Weights of a small transformer language model: vocabulary 8192, 603M tokens.
MLP neurons of a small language model. Each row is named by its layer, matrix (down: output weights) and neuron, and shows model dimensions 288-383. Each number is 500 + 50 x the weight over its row's rms, rounded and kept within 0 to 999. Numbers have three digits each. A neuron's up and down rows have the sign that makes its largest values positive.
After each neuron's rows, "raises" lists the tokens whose logits its output raises most directly, leaving later layers aside.

L11.down295:476410573464485486430542433499484481539456481512486509517545523498537556421535522567500481585539398508447503473557538530517388453518515552538381423470495455498474520504543536491407439576467571545436563513503518496451520506514541434461532510481484524531528494510509579491547392460410469434
raises: "ency", "chers", "hr", "encies", "ilities"

L13.down303:580500508376514524489498473535487565536527597453563588437522552579416517500556472476444503422478508485559443478575389559569554632519568463480566520491555533572478441477561512421418538529626576434438543523464471525534487527496468556527539493564512572466465496594505537514488445485582479508
raises: "enth", "ente", "ence", "ena", "en"

L11.down780:506461478425505555520533416548534570432448454456502435475519528568377449522514549436488420470515486511519470517533509512519423505469523584498452596468490492404486454503546535546430515510489523507477560492551517538471411478582481549461464428563473500465544590535532532554519410438445549532
raises: " years", " centuries", " century", " months", " dec"

L13.down862:558552516565460598600491530582450506528419459527410510551497529617574520534553470425448534519466512488504556462573615475445415450462541519489555482514586506480421533514446508496504591486489474422566588562564566485543529455472454531488558526516509470471490508518565547486456470493467499465
raises: "ive", "ived", "ives", "ise", "ave"

L9.down981:497422526475516512545441488510515453353502571442536500548544541584560465549492493470369436508482492468489511502484471442559489525488514620430550638420467433459581467489529506481474475569440575442492520551577577528612591419536464457565465516489508503540502533491508532535556575476547485464
raises: "z", "k", "zi", "zer", "ill"

L9.down140:454502543492479541545505529529407594529471552580571510447398437532521529363526506541553516499382439506494474493437505535489571491487441502491485515559560543495492512451469541447503433517534474500523563394546540471555513502445635523501521508552523524445597466524479453414509559486552497597
raises: "ifications", "ification", "ify", "ings", "ifying"

L10.down548:499533515514592482591474539484596522501514449408478539508494536542481592570451491502627460398503564515545568562491396453554472446521479457530484478558507505485507588465554400523568495529436552469437454501517490609458483451500503512481410572416445572491517484551414531525481412525520463514
raises: "t", "ts", "ger", "l", "lo"

L12.down671:515476561510517528433575494467588492457504511526525468543533481420487417573526543527506506520507502503422562502442411511376526564501496520550447525482567553407424387466405551453555457585384460505474575526530409505423502432516513501468436575525526574547482541502466542402485485506456567457
raises: " on", " upon", " On", " exclus", " instead"

L13.down447:542546392524492455489450502419445599626471540471536468550495483514463468481436487467458493396515563496517432570490509560416518524480450379566484505440518451387520477512566580652513473474484571489497460417412528526539518491516465511559480450380340462541465479617521457592552404535558602539
raises: " its", " a", " their", " some", " how"

L13.down440:534492551463464522526465505439500454485579493533555543479488521489472529501528501477527513478490489522497539471485592459459477574460503449482538464455464530561502500532514595545465362559495501528473502544595509530485450560462538597518522487500497525492464447440506512473453518573558408523
raises: "mon", "aves", "ons", "alls", "ão"

L12.down732:448532447541490401456574441515497516544455549454530520430476496472377514544504509515556513449510511584399471552452595453522501555528500538481555476444415603508381382509460524476439564578549547504505475386483501543478594454543516515472529604500498524523531517502452491509557525466417494430
raises: "ence", "ences", "ency", "ida", "encies"

L12.down814:520469531521595562443476549550490462447540571476566544597473505422431454536478465574418494496570580515499441478544546447465482579552485515472509523551533483451528527518527507585410532464502493405554536427488451446515508492444549570504436563387558499403476485522500410514531512526499527404
raises: "us", "o", "au", "ini", "use"

L13.down111:493586553421547496495446460545502460498599395508505539495540545506440527570527454482531463522489496510531519519440437475559418489488498528530520481482483485568515576486543501593485532527502442465540461529403551435543463585504445453506528515589466484421550610513490473453563525501534475495
raises: "):", "),", ")", ").", ");"

L13.down346:481509473433390437510470452449507541461485420516453600521572490442445569504493466500475466521505551462472503461479470466543508569491499477616487542553506508534539520503484466554462525494459577456517581487420532573535446499483489582494512546466498441378451466555499571529484559462546539501
raises: "|---|---|---|---|---|---|---|", "|---|---|---|---", "gy", "roc", "ests"

L12.down629:428490523540485496562489454518518557568494512503554557475475497557497479429462573531440472520457513486462531468456480530476529521559399479594499463455486504506460581522479480446530487489530525488594457526499527464586555403504526501469569510494514488543488472480490530532593486505471504490
raises: " time", " point", " stage", " one", " Time"

L11.down254:461497407508514425476516555548506435475516511486545501506510588480488511440442464500431462490582446455403398540521598539506509508462390485490442455564527547503519478523489503469466444514422525527518387531463512531539559447580501510560597486561485582534561534526467456515421540435457615521
raises: " she", " he", " they", " it", "adu"

L12.down482:450528518441394490572610495535451582558487521514510453480502490557466462456512519506551508426520506472424528421429516485502632527435517565578531485606511474487425481478494437462545468499467493416455544519505497500517499505526410544496549572518549458582574428570548473484639588546509512528
raises: "ulated", "ulation", "ule", "elling", "les"

L12.down632:506550454536544382436537556496539558464371566531546517514503529602452489432504550493549468448423509548574560541501482496537466521540575511551495523452399458583488554572500512512543436449513472459450501498475412584596446455429474443461433455515546548482566506454571531531563478572465484620
raises: " No", " second", " #", " number", " n"

L11.down252:505477489519558527479490495553509531525408422512487501575470522516536541560522482560601542392531518526532510484501489463425511477514501489565543527510483508428481505576638506590521495520585458550555539522578544521451457468478491443543566490586505515514518530424403582528451492441506504488
raises: "'", "’", "',", "mar", "na"

L12.down943:486492476535458611479438511487429540522435549499476554362442480500479465488492520503418494563508543467444534472517520520508537411549534529384462532471467517530585560502500535467444462496399560435491510543596320479494479429559541593493537598556481442529477513507507456487487482486516579579
raises: "ically", "ica", "ics", "ition", "ical"

L13.down328:489475541464594418464512465481480558442486613522505627439549476506544506482423462552469520533553532607471497467444520455508472434584514570552552529567416480489476467483515499459525492600509450532479510525522499529576537477443482506563500548506515552503477583580461454579418429402477516455
raises: "iet", "iam", "ios", "iel", "iano"

L12.down131:497516516456529383417479535479518476504388435484467572514481524521549541512448439484431451449462536501549504558472518581449565411485455484568516566491578495434495557530452508618467456552554503627481486518400540493556486366521481510533462493466516524513485545536625569503443530537525399536
raises: " which", " whom", " whose", " order", "t"

L13.down494:487524539425478454471444568458562505495454528511529610512426517592436461467497476522562447529504535522490498492441571362492557475429514537516419452484507543519435453468504522538398502522521405547502503547488496395508589484496576531508526548538466430551460529592560480541450615463517418500
raises: "d", "der", "di", "de", "era"

L12.down876:520533424476492529587537448457525489516461471371513503568491520462503447571529479556446597509439475528533520514416503494466502444494405482480593417582547502621540535565421467522479470488407493437477454462550434468447477492583486492504446500480539616546456483481421463483511644506539513520
raises: "rance", "era", "ance", "ries", "VD"

L9.down634:445438450482497498485562551511414417459508431482518519545522453508479469562476428421638545494502509460491491433491447483503494535480549423481455560507582493444515498517469517500465500498379538588421456522532551504522532461506481560449466516547461394495587567381496558519543571566454490518
raises: "ology", "olog", "ics", "ician", "ically"

L12.down760:518453505443516472437541512478504483527469462466439469560491525481497585447503517490597518515419559501428540520573473454410421554503545471521526460529461557514530450466499484481513455509465451480544588564502583411386536518462441472486554527517505504450487504506516466459480501546525485475
raises: "ory", "ator", "ional", "ives", "atory"

L11.down342:435501492452462548551453487577343539471514400570504538554450516496513583473496545466540519495561545506591495376587516554462476460475518485483507493526544501496489607612455475568484387447549480511510520505491581481516511495455477549378508530502487432533504548380562439560541523509570532466
raises: "iction", "icted", "ict", "icts", "ude"

L12.down352:434462504553506525570392485457464561598425400490582493499432536542538443504556444471536452453496550506582492472469416480484497422531528529599379485475490548489412484514512551540570410495461466516469536497499392564436544508516505513436579491536606485540502531530466536499412571486519469565
raises: "uch", "ales", "ean", "ule", "erg"

L11.down476:494514484542506465531580478512601549522459492490559487504506505563552524506491484525565567454467525497426506437482535521469411486539578526515439536438439481468508474517587647509473564593550488494570475527491570554483411531491492532474425577497460555501488555491566553431522516512598484502
raises: " Governor", " minister", " mayor", " Prince", " Secretary"

L10.down663:492448566547444446505621451477427614545496629472571583542513472522489543460498568507514556581444545488524456473551518431490434505505494583450530506521486656568498447420577436503468419481478530461526472524485530540485528455473598500546440490527435466437554595473537500522487489596497532539
raises: "ified", "ification", "ifying", "itiz", "if"

L9.down995:520548522559480467552596436578566599552478492515494564473481560500510524462513375540502457515524457522552494470474472485529551508512505451557537432439524556534437573483543494521513622507525613452571556415433502453569647492529584527495607550467551487482499492521476566526492525545507440531
raises: "ential", "ency", "encies", "ley", "ston"

L3.down497:485595583475451538543522493485558428532457437425555515472426449508478410395515622467471466434526626584486531494558493496511524579510465485529552493517524572598529570423476475468498435583471525456504415495511538583442506480418482422499433539540509513519562454448522567475497497545478463496
raises: "ances", "ance", "ions", "burg", "ruction"

L12.down81:454450440455496617404515488515455438445513499530506548541532520449604498583492500561442347513482487493494464392524553560442497475510572536485475511569550528549511469565512476557558441414499562474511559448528576455542519513430534449537501459503536596469517448562498441506504489554499408486
raises: " which", " whose", " where", " between", " who"

L11.down341:566541414453509435500454454522532497509583467460544571444598560494526479520433510473459562572486547437538462583540512482547528503509518555521476503597492448448505488533469413525460475441442509476566452495521426509500480478415517581490512575507471595557456524563589465541595391427543546480
raises: "R", "H", "D", "T", "G"

L13.down408:532550555504512531527524500548553535474431546470527356476433496608506534424524541500538472487507391512529525429475502472512501442463418525467543480538498582537563460588549419462495430538427541480513445588531548459448453548477531590542508476526582518560545511506557400547438500441473457557
raises: " to", " into", "to", " →", "ogue"

L9.down654:578501476506438524530494478598543490409517487516486461543499433460508467495425456525530492483615394527445523480501492448583463496455501505450517502466475577578468506460601489410420540445526439465497465469494530551528475526593503543586497498478469581493413401503486483486513547521573548401
raises: "ل", "ر", "ا", "ی", "د"

L12.down278:537447493438514503406515436539496537488474518471491643459466537551500608472518582471505491501519538481469527611475428509417543420400466607587516548444427452486498468569495453642521499512509538464542587555466510499472426483498535569464555402515520596523559518595412515489519425504490540579
raises: " times", " time", "ently", "ly", "ively"

L11.down887:531520559550534489501545503447567475524449515521522606478531478436491487513442533591487501506530471492616505458481409533547442542455534548505469566518572580470467441482529557439449407546459503566470563485517545485447527502431505403414524440462482493549521527497516517494484598441501527496
raises: " newspaper", " publication", " News", " critic", " column"

L11.down751:456543501468517509515476437563459460531528478478497486579489551529484514591531423510597446477457520462434466439447468478495451543518538502466546487473466540362546418445550597465488476502577506532591494453480548486468433577456449450475463483610484431435442495497572440350463548480555510476
raises: "iner", "inal", "ins", "ades", "ine"

L7.down421:527560494411497520537473502522487551540485502516407534557572457436517457439467457485476482468485468483515519519549497336464547601500510397501543464492510539577464524506488507485565482539538458558496481561514493486419478436504433504449498553575553506558528550490489523404492494463480430427
raises: "ory", "ator", "ories", "orer", "atory"

L13.down545:447501515523538370458474564542488507524431503518460436522495426459496554495512502478532571481479532561530521436544468477494546514450581521442551481527481536508370539448510517523485480557515555444511519495509520536456476545537529548525459600445595553489576456506523521558492555524521427448
raises: "les", "ule", "ulation", "ls", "line"

L10.down359:464503481492564463425351475524461539531608540512511486514436509488615517542528510540500451521550534425499454556457485550510561521498571497495477474447493469445520487549484568530514518439666484445442495521482533477569520499560530541585428492460426565497495519463467461534509456451378425558
raises: " which", " whom", "ger", "uter", " where"

L12.down229:527553546439526458448554522563555519541569493511565531579476425450507522428448477571517552521445602536456629498528611462549447533432475453505509490479430442559427499497556556444528399549432432502524487535500405508482479480528465395456510495548532459592488559456473507430512491498555469470
raises: "ana", "ans", "ance", "ani", "age"

L10.down565:414592542445471569495461511486402546520472539552507442476541560592542558430482453481555482565436495516546475540509495484477413492441595512575501472502391519400483592411461480441424617473520581507562573536478435438401496621558488429500493517524441455492496498555456403596466526541469486582
raises: " of", "so", "ity", "ier", "tar"

L12.down197:568469506468523536474507572429428489537504463506560473533530487442517503504470443503543473492537566483552471476468443542470430434534460456566445417468502507477439429566567521514445583455541545482531574465475476483564586432629563605473496651482499476385511467517455439436500528477469431538
raises: " (", ").", ".", "..", ".\""

L13.down857:432452529590532472601555498526545503404526414475578417492502512441507571555507424437546544493478497512492498489420468430483445429575434513470510483545448550473483595543481617404584439528530479371426539531436518539512470510535513501526476470545479429566452549511466506482494494446508520453
raises: "ts", "ted", "t", "ls", "lers"

L7.down246:489466530389471506475495472428458508419512477469583450552572590495466606505571578447491530467499470554489484556526631560483525491491482516571516502432520423523534444512533594565517528567463505435484488459485517443446528512509491493503538536555461533499494465511464511454474553519473490480
raises: "umi", "ō", "ashi", "uki", "aki"

L13.down623:557576486401532469481580420494537598537516526573512591501550425502488505446508366513473548478414599515446523548503554489488475572389486474409544427450458447501486437501537512500538518532519528430521527515492532485607499546568506471552491563470532621450476455525481480507485530519420502478
raises: "ionally", "e", "ed", "oir", "ional"

L2.down429:669440483481570547521484524585530461583503448543474469449476560536547470438352378534671527389369531414485474511548446486481484561510495528579547451536497564490471453573499486562453489587486520486494498523521627503569508467528456539573381500496464557507562499490540569441511553577491458500
raises: "ship", "age", "ages", "aps", " age"

L13.down966:523566589496530495601556495515542459449467482499486539503502567485505491532532532463505524505551443479533537534548445523511452442542454546526538481411426485491449482597550546579438458507520441469423361550526487512446565511517525530465536440442445632469568512551411528610496583493487494504
raises: "ues", "ued", "ue", "uing", "uer"

L10.down688:526516457551463418481486488434485466479500425439475408574474520540483409502528495566569413443526513531489401519407584493567514493453506458505560499327465572540511608442525528509575471441477487483424503399472458499504422471530453558491445486558534488501524444475495516491415498382566523500
raises: "urs", "let", "ful", "ment", "ver"

L13.down921:562458439469619451423510529527440473490445460450574468585594479493477556593404402472473462412464477457456425528565578545560589463492575441432476569485586447504570516466406506497427530496506503544440470477418544418574530406520559590614543511489400578418512476447390498573504525429519505535
raises: " which", " whom", "ss", " latter", "pp"

L12.down969:481537611467484449508578437537477543542389482431435451491499485458550519528476545588403516529485495535511419510480523455456454464425492576561517543536517539629458540510582440537588485516462443514567453540418507456446514557576501533475539577442455518509494448640504515445536483459480444454
raises: " into", " to", "ady", "over", "Over"

L13.down171:444594553450489443528500514568397522531533544464584554489483490548503473451479578537433503411567506608539486439544510562406521430485507450503449472507448499327518547498518579576424516544394466525462511515434483528473557540506459485433479441457475497401521458502585513475473454470574497436
raises: " its", " the", " their", " his", " another"

L12.down717:517519450459455456543496461469466437520548509601529470541380482533546429518614521491445402556462527490428504476529460478481452550512489667492530399462563412481418525445459469615510374476583469459523462458424624504468496431513522459518549495524470504559544442433558475549498531480490494478
raises: "ity", "ham", "urrent", " condition", "anton"

L12.down824:503520386383524535438455490508329541531605477424567484500502547458424423457419509448479556451535486512495437533535477538537496526519433474530421490510449571419429483560466594461454472566517445506497453545508476478431497496515546476514608403536466525516558544584489466553502457583438523502
raises: " years", " ago", " miles", " months", " days"

L11.down401:477499488463475517529457497510468559514535420467529521485540446583468454440492481643468557484507607395446484506516589610569469475538507489475466468508428485453475542492579502566451480524453459425549429443496414566547576516505497541492557513421463545501463556454490494421482561517563512429
raises: " size", " length", " height", " age", " level"

L11.down174:516420526492505471482557466534523557481480554504542558459527521500453513493507534400573558413542589547534529479649509481522417544406608528508507547430558479499536591515542517535484420493452549515598461569514378482461500571474532417475516506466531408547406582456514555449479508525492473529
raises: "ii", "i", "iana", "ien", "onna"

L10.down524:481567496484494582525500561447520470558518456463524519482441470493536527500584478529554468565401392535488563546553558489494469521416537479555409459540544540467419554557478522472428433521521529387439565529416544552396532529501552490469518497494566643508511454457556529511475536471439509416
raises: "ent", "ently", "encies", "ential", "ency"

L11.down831:448543511515490476487492501407606536592422522507519448524559481549442453547516507511622479497378445502548552491564531436529492487484500511464473575595506567410516558466506513418478521543476404471434444550479439556420463538501507519430398520551503479493483455408490521553475533458481464516
raises: "ber", "press", "v", "vers", "bor"

L11.down364:456577517494494422482595510523527500439517577499504479511431542453566439529528459558463545509494527492436496536483547538552380451522514533549515455433494496474458417529485478433546526512561521524605560465470574516476531498430458412503567536458548551489535526488539438500424461486437440499
raises: " district", " town", " village", " north", " neighborhood"

L11.down954:517483530526428504497525477525521457499426463605446550521544514495524499489519595554523571500430550478523473497385451580508595520491437480588446456575450433444455492450462457548505521541417511553444585438493549501504614427553504454480555548483522521468514502438512469490524593425484538441
raises: "ary", "aries", "atory", "ar", "ant"

L9.down887:414529507579577472462510451474538490546553495612593478551498564488564529520499454522488480527414532595524367579441508418473446501527491500550519440482652467572377537479470495450444498499520525515559459513526525541474419543477493433487449480469514499495483459490546453574493476554549486513
raises: "é", "è", "ä", " É", "í"

L12.down355:499573412596560488519596489524438416516423540463496444530482474493515504457529488623504491590471476571436547445517451507506568435470570466521546452497470536527406484543469463501481473436485532466514615522513532526535535561472502511555472546543542431497560455530509478441485483429541441390
raises: " on", " within", " in", " among", " across"

L9.down921:476487524572514502583498527526489502502504551404535519442490496491519530434409483543530448416540520485529582481464540508503549470537521466544506552471559572540524459520511499535386506466542480455428492419483434571599583537479438471465475543646501543497479672473413463468463494461506435478
raises: "ian", "ians", "ic", "ician", "iate"

L11.down789:492490547426504491543421530500489475549562496514516480472479593501515543525446506524444560482601476497543541546473528440501487554417436523478513511439513520502483530547527554539488596493558545463593499510490524400476550520534443542455546497436477503480493531491542533589480479532365513517
raises: "ity", "gar", "iled", "hold", "itar"

L11.down610:446528472459447509588478560472540562545497419480508454479476503573513451536549497508525526493505534599502484502478508574519487556534555470495481444410505452536510479591462495478508475556401523624403524404576534508565552644541459599454558479533478528562542528442535567563476561571504564526
raises: "oe", "ine", "aves", "oes", "oor"

L10.down696:436564540576545557491493570562571401515514482446536509464474558516630479432513570528548444546509415441458508465549511453538601507591475425489449499477541580462509508467516416510492511512468478478595460550500492693504503586454531462601564503541474532474498465461410496486546521575564517501
raises: " it", " he", " they", " she", "ike"

L12.down354:440638500478461519594394554498481483470392459491461541501406501512515528639534543505512538419492429468569443503522478483497508532452530433535527600529451532512566477434544516598503432425538458587511548538543520562475482488503446507517541434561455472557462511439505589501458527460537537465
raises: "’", "'", "',", "′", "akes"

L10.down175:480469407518550481521416425504617424466532560499508418461527487533496512420448434463461476617453472599514549471467576447489432574543508569430514562537556472469458493470395516463446603460481450350468526536524479502556452547465423458468457502496540440595493546508410490558511430447491382630
raises: "own", "ian", "ians", "l", "ia"

L11.down442:530543467523605377465462550484461532507461529606487539465532537515516465442534585589474535501481491413511532558468530479562483457464523493418432480555523498510519506471421577517475452469541457387452506469542430488533572508573588506460518483452461478535441418523404509566479509446507488465
raises: "tal", "ton", "pi", "c", "mb"

L11.down65:498464610422464466512528421390611490488480487479435559519375488500437570472453581400531487584486472520529614468590463502481460524452528520462514545492425535582489477519571477563489576517398516467467518583587498482524383453552477517488594481516521547482500401550460556577461465463525530535
raises: "ly", "ally", "ely", "ively", "ually"

L10.down70:518537524455442507491521554508501524463477495533503459567606524581516585446472546398552481558562564457490502518463510554451534445559480412483500571504448495520488523586584453494503506612551443503380527424483545523461555471578450509577440502531477548486517614421483538535431531505463445439
raises: "awa", "uch", "umi", "une", "aki"

L13.down164:539473605447495423546565444612515484413481502485447535538582531537521478518462475530602406494424539425459522397473537412534579457564553461451500449424451451447592474522429490539535546500479368601432494345543483552510453505501585524542511532468426573435489560433521526474536525462470484533
raises: "^{", "_{", " :", "))", "):"

L13.down252:493556544503497507588475669467449519528402499581483563557513525410500457439469483487531523528498425551524489568440482517604526499505495454561488492538514539561463447567508420507537509489515484464588475434511539462476493543467408508461479530485493461554588466599565419516458458516546632457
raises: " in", " on", "rap", " around", "ore"

L2.down908:443549531433435564543445511445517498498546652584425529443501541591497563430444552549498517469479495455507477569491555478475505517492452432552368538565515453529491426546439504515553534555480491522501553526463574534473564468446417545496505485443588548464483451487538403478475442504381478530
raises: "ensus", "end", "ender", "ending", "amples"

L11.down48:428539443494410426528569414487476500547578605499419572566511536540515588465416545498530565503465464499606566530486475484552412520507471530627515390577497534610406521609550526522493484556470499587493544506456506558465465513495504509521531502536560516493486516502473562484551498483464475427
raises: " into", " towards", " from", " to", " against"

L13.down419:509440508479568569586480539537488516505590483472490378533494437494478427541522445538461474520478501432530492527534479518498533389525490502479537515496553524491582473498502522393428580534511497501486471475557497550438524472456540519508482477555455509526493596484467484497400527503490491568
raises: "to", "ces", "c", "ced", "co"

L10.down729:520453562481509471472506541512511404556598482522488574526460485579538586485435475455446572506555434488516481583578544465527539454523502407491470541442495443475497472539444509562447515404484524505515472515525426552485533517499463488568519537466490596460534578452435546466478437524467544494
raises: " he", " we", " she", " they", " there"

L10.down77:402505544520452527452479564495412542508477625473449477575459494483545423516570550458569455476462547439485443433583530479489446541484472524565412546493475491594524480494505409547467394482484475439486480519512546461524475514500475511460500445441483510488481464479534583469486490554515518386
raises: "ely", "ional", "ively", "ions", "ives"

L11.down730:531474455553452492469455496431434533498585495491475450540583455550457518552478485517489511442506491512498495571480559558417548453560453510560509530450495459383463424502553643498490443595522478415419518533467526530482523469461440501426494499448521466483528557528647546579529427612552526429
raises: " the", " its", " their", " a", " another"

L12.down889:480460387479520605533524473573529404568510466528534486544526473577467536539489477503484404487451484443469504522566430510460437397410514509447497463507582478504522515534533553532502463538524458468480570501560337404448543494483495518436527486577501493512493544525521544484547428486503502507
raises: "hip", "ate", "ical", "ic", "ically"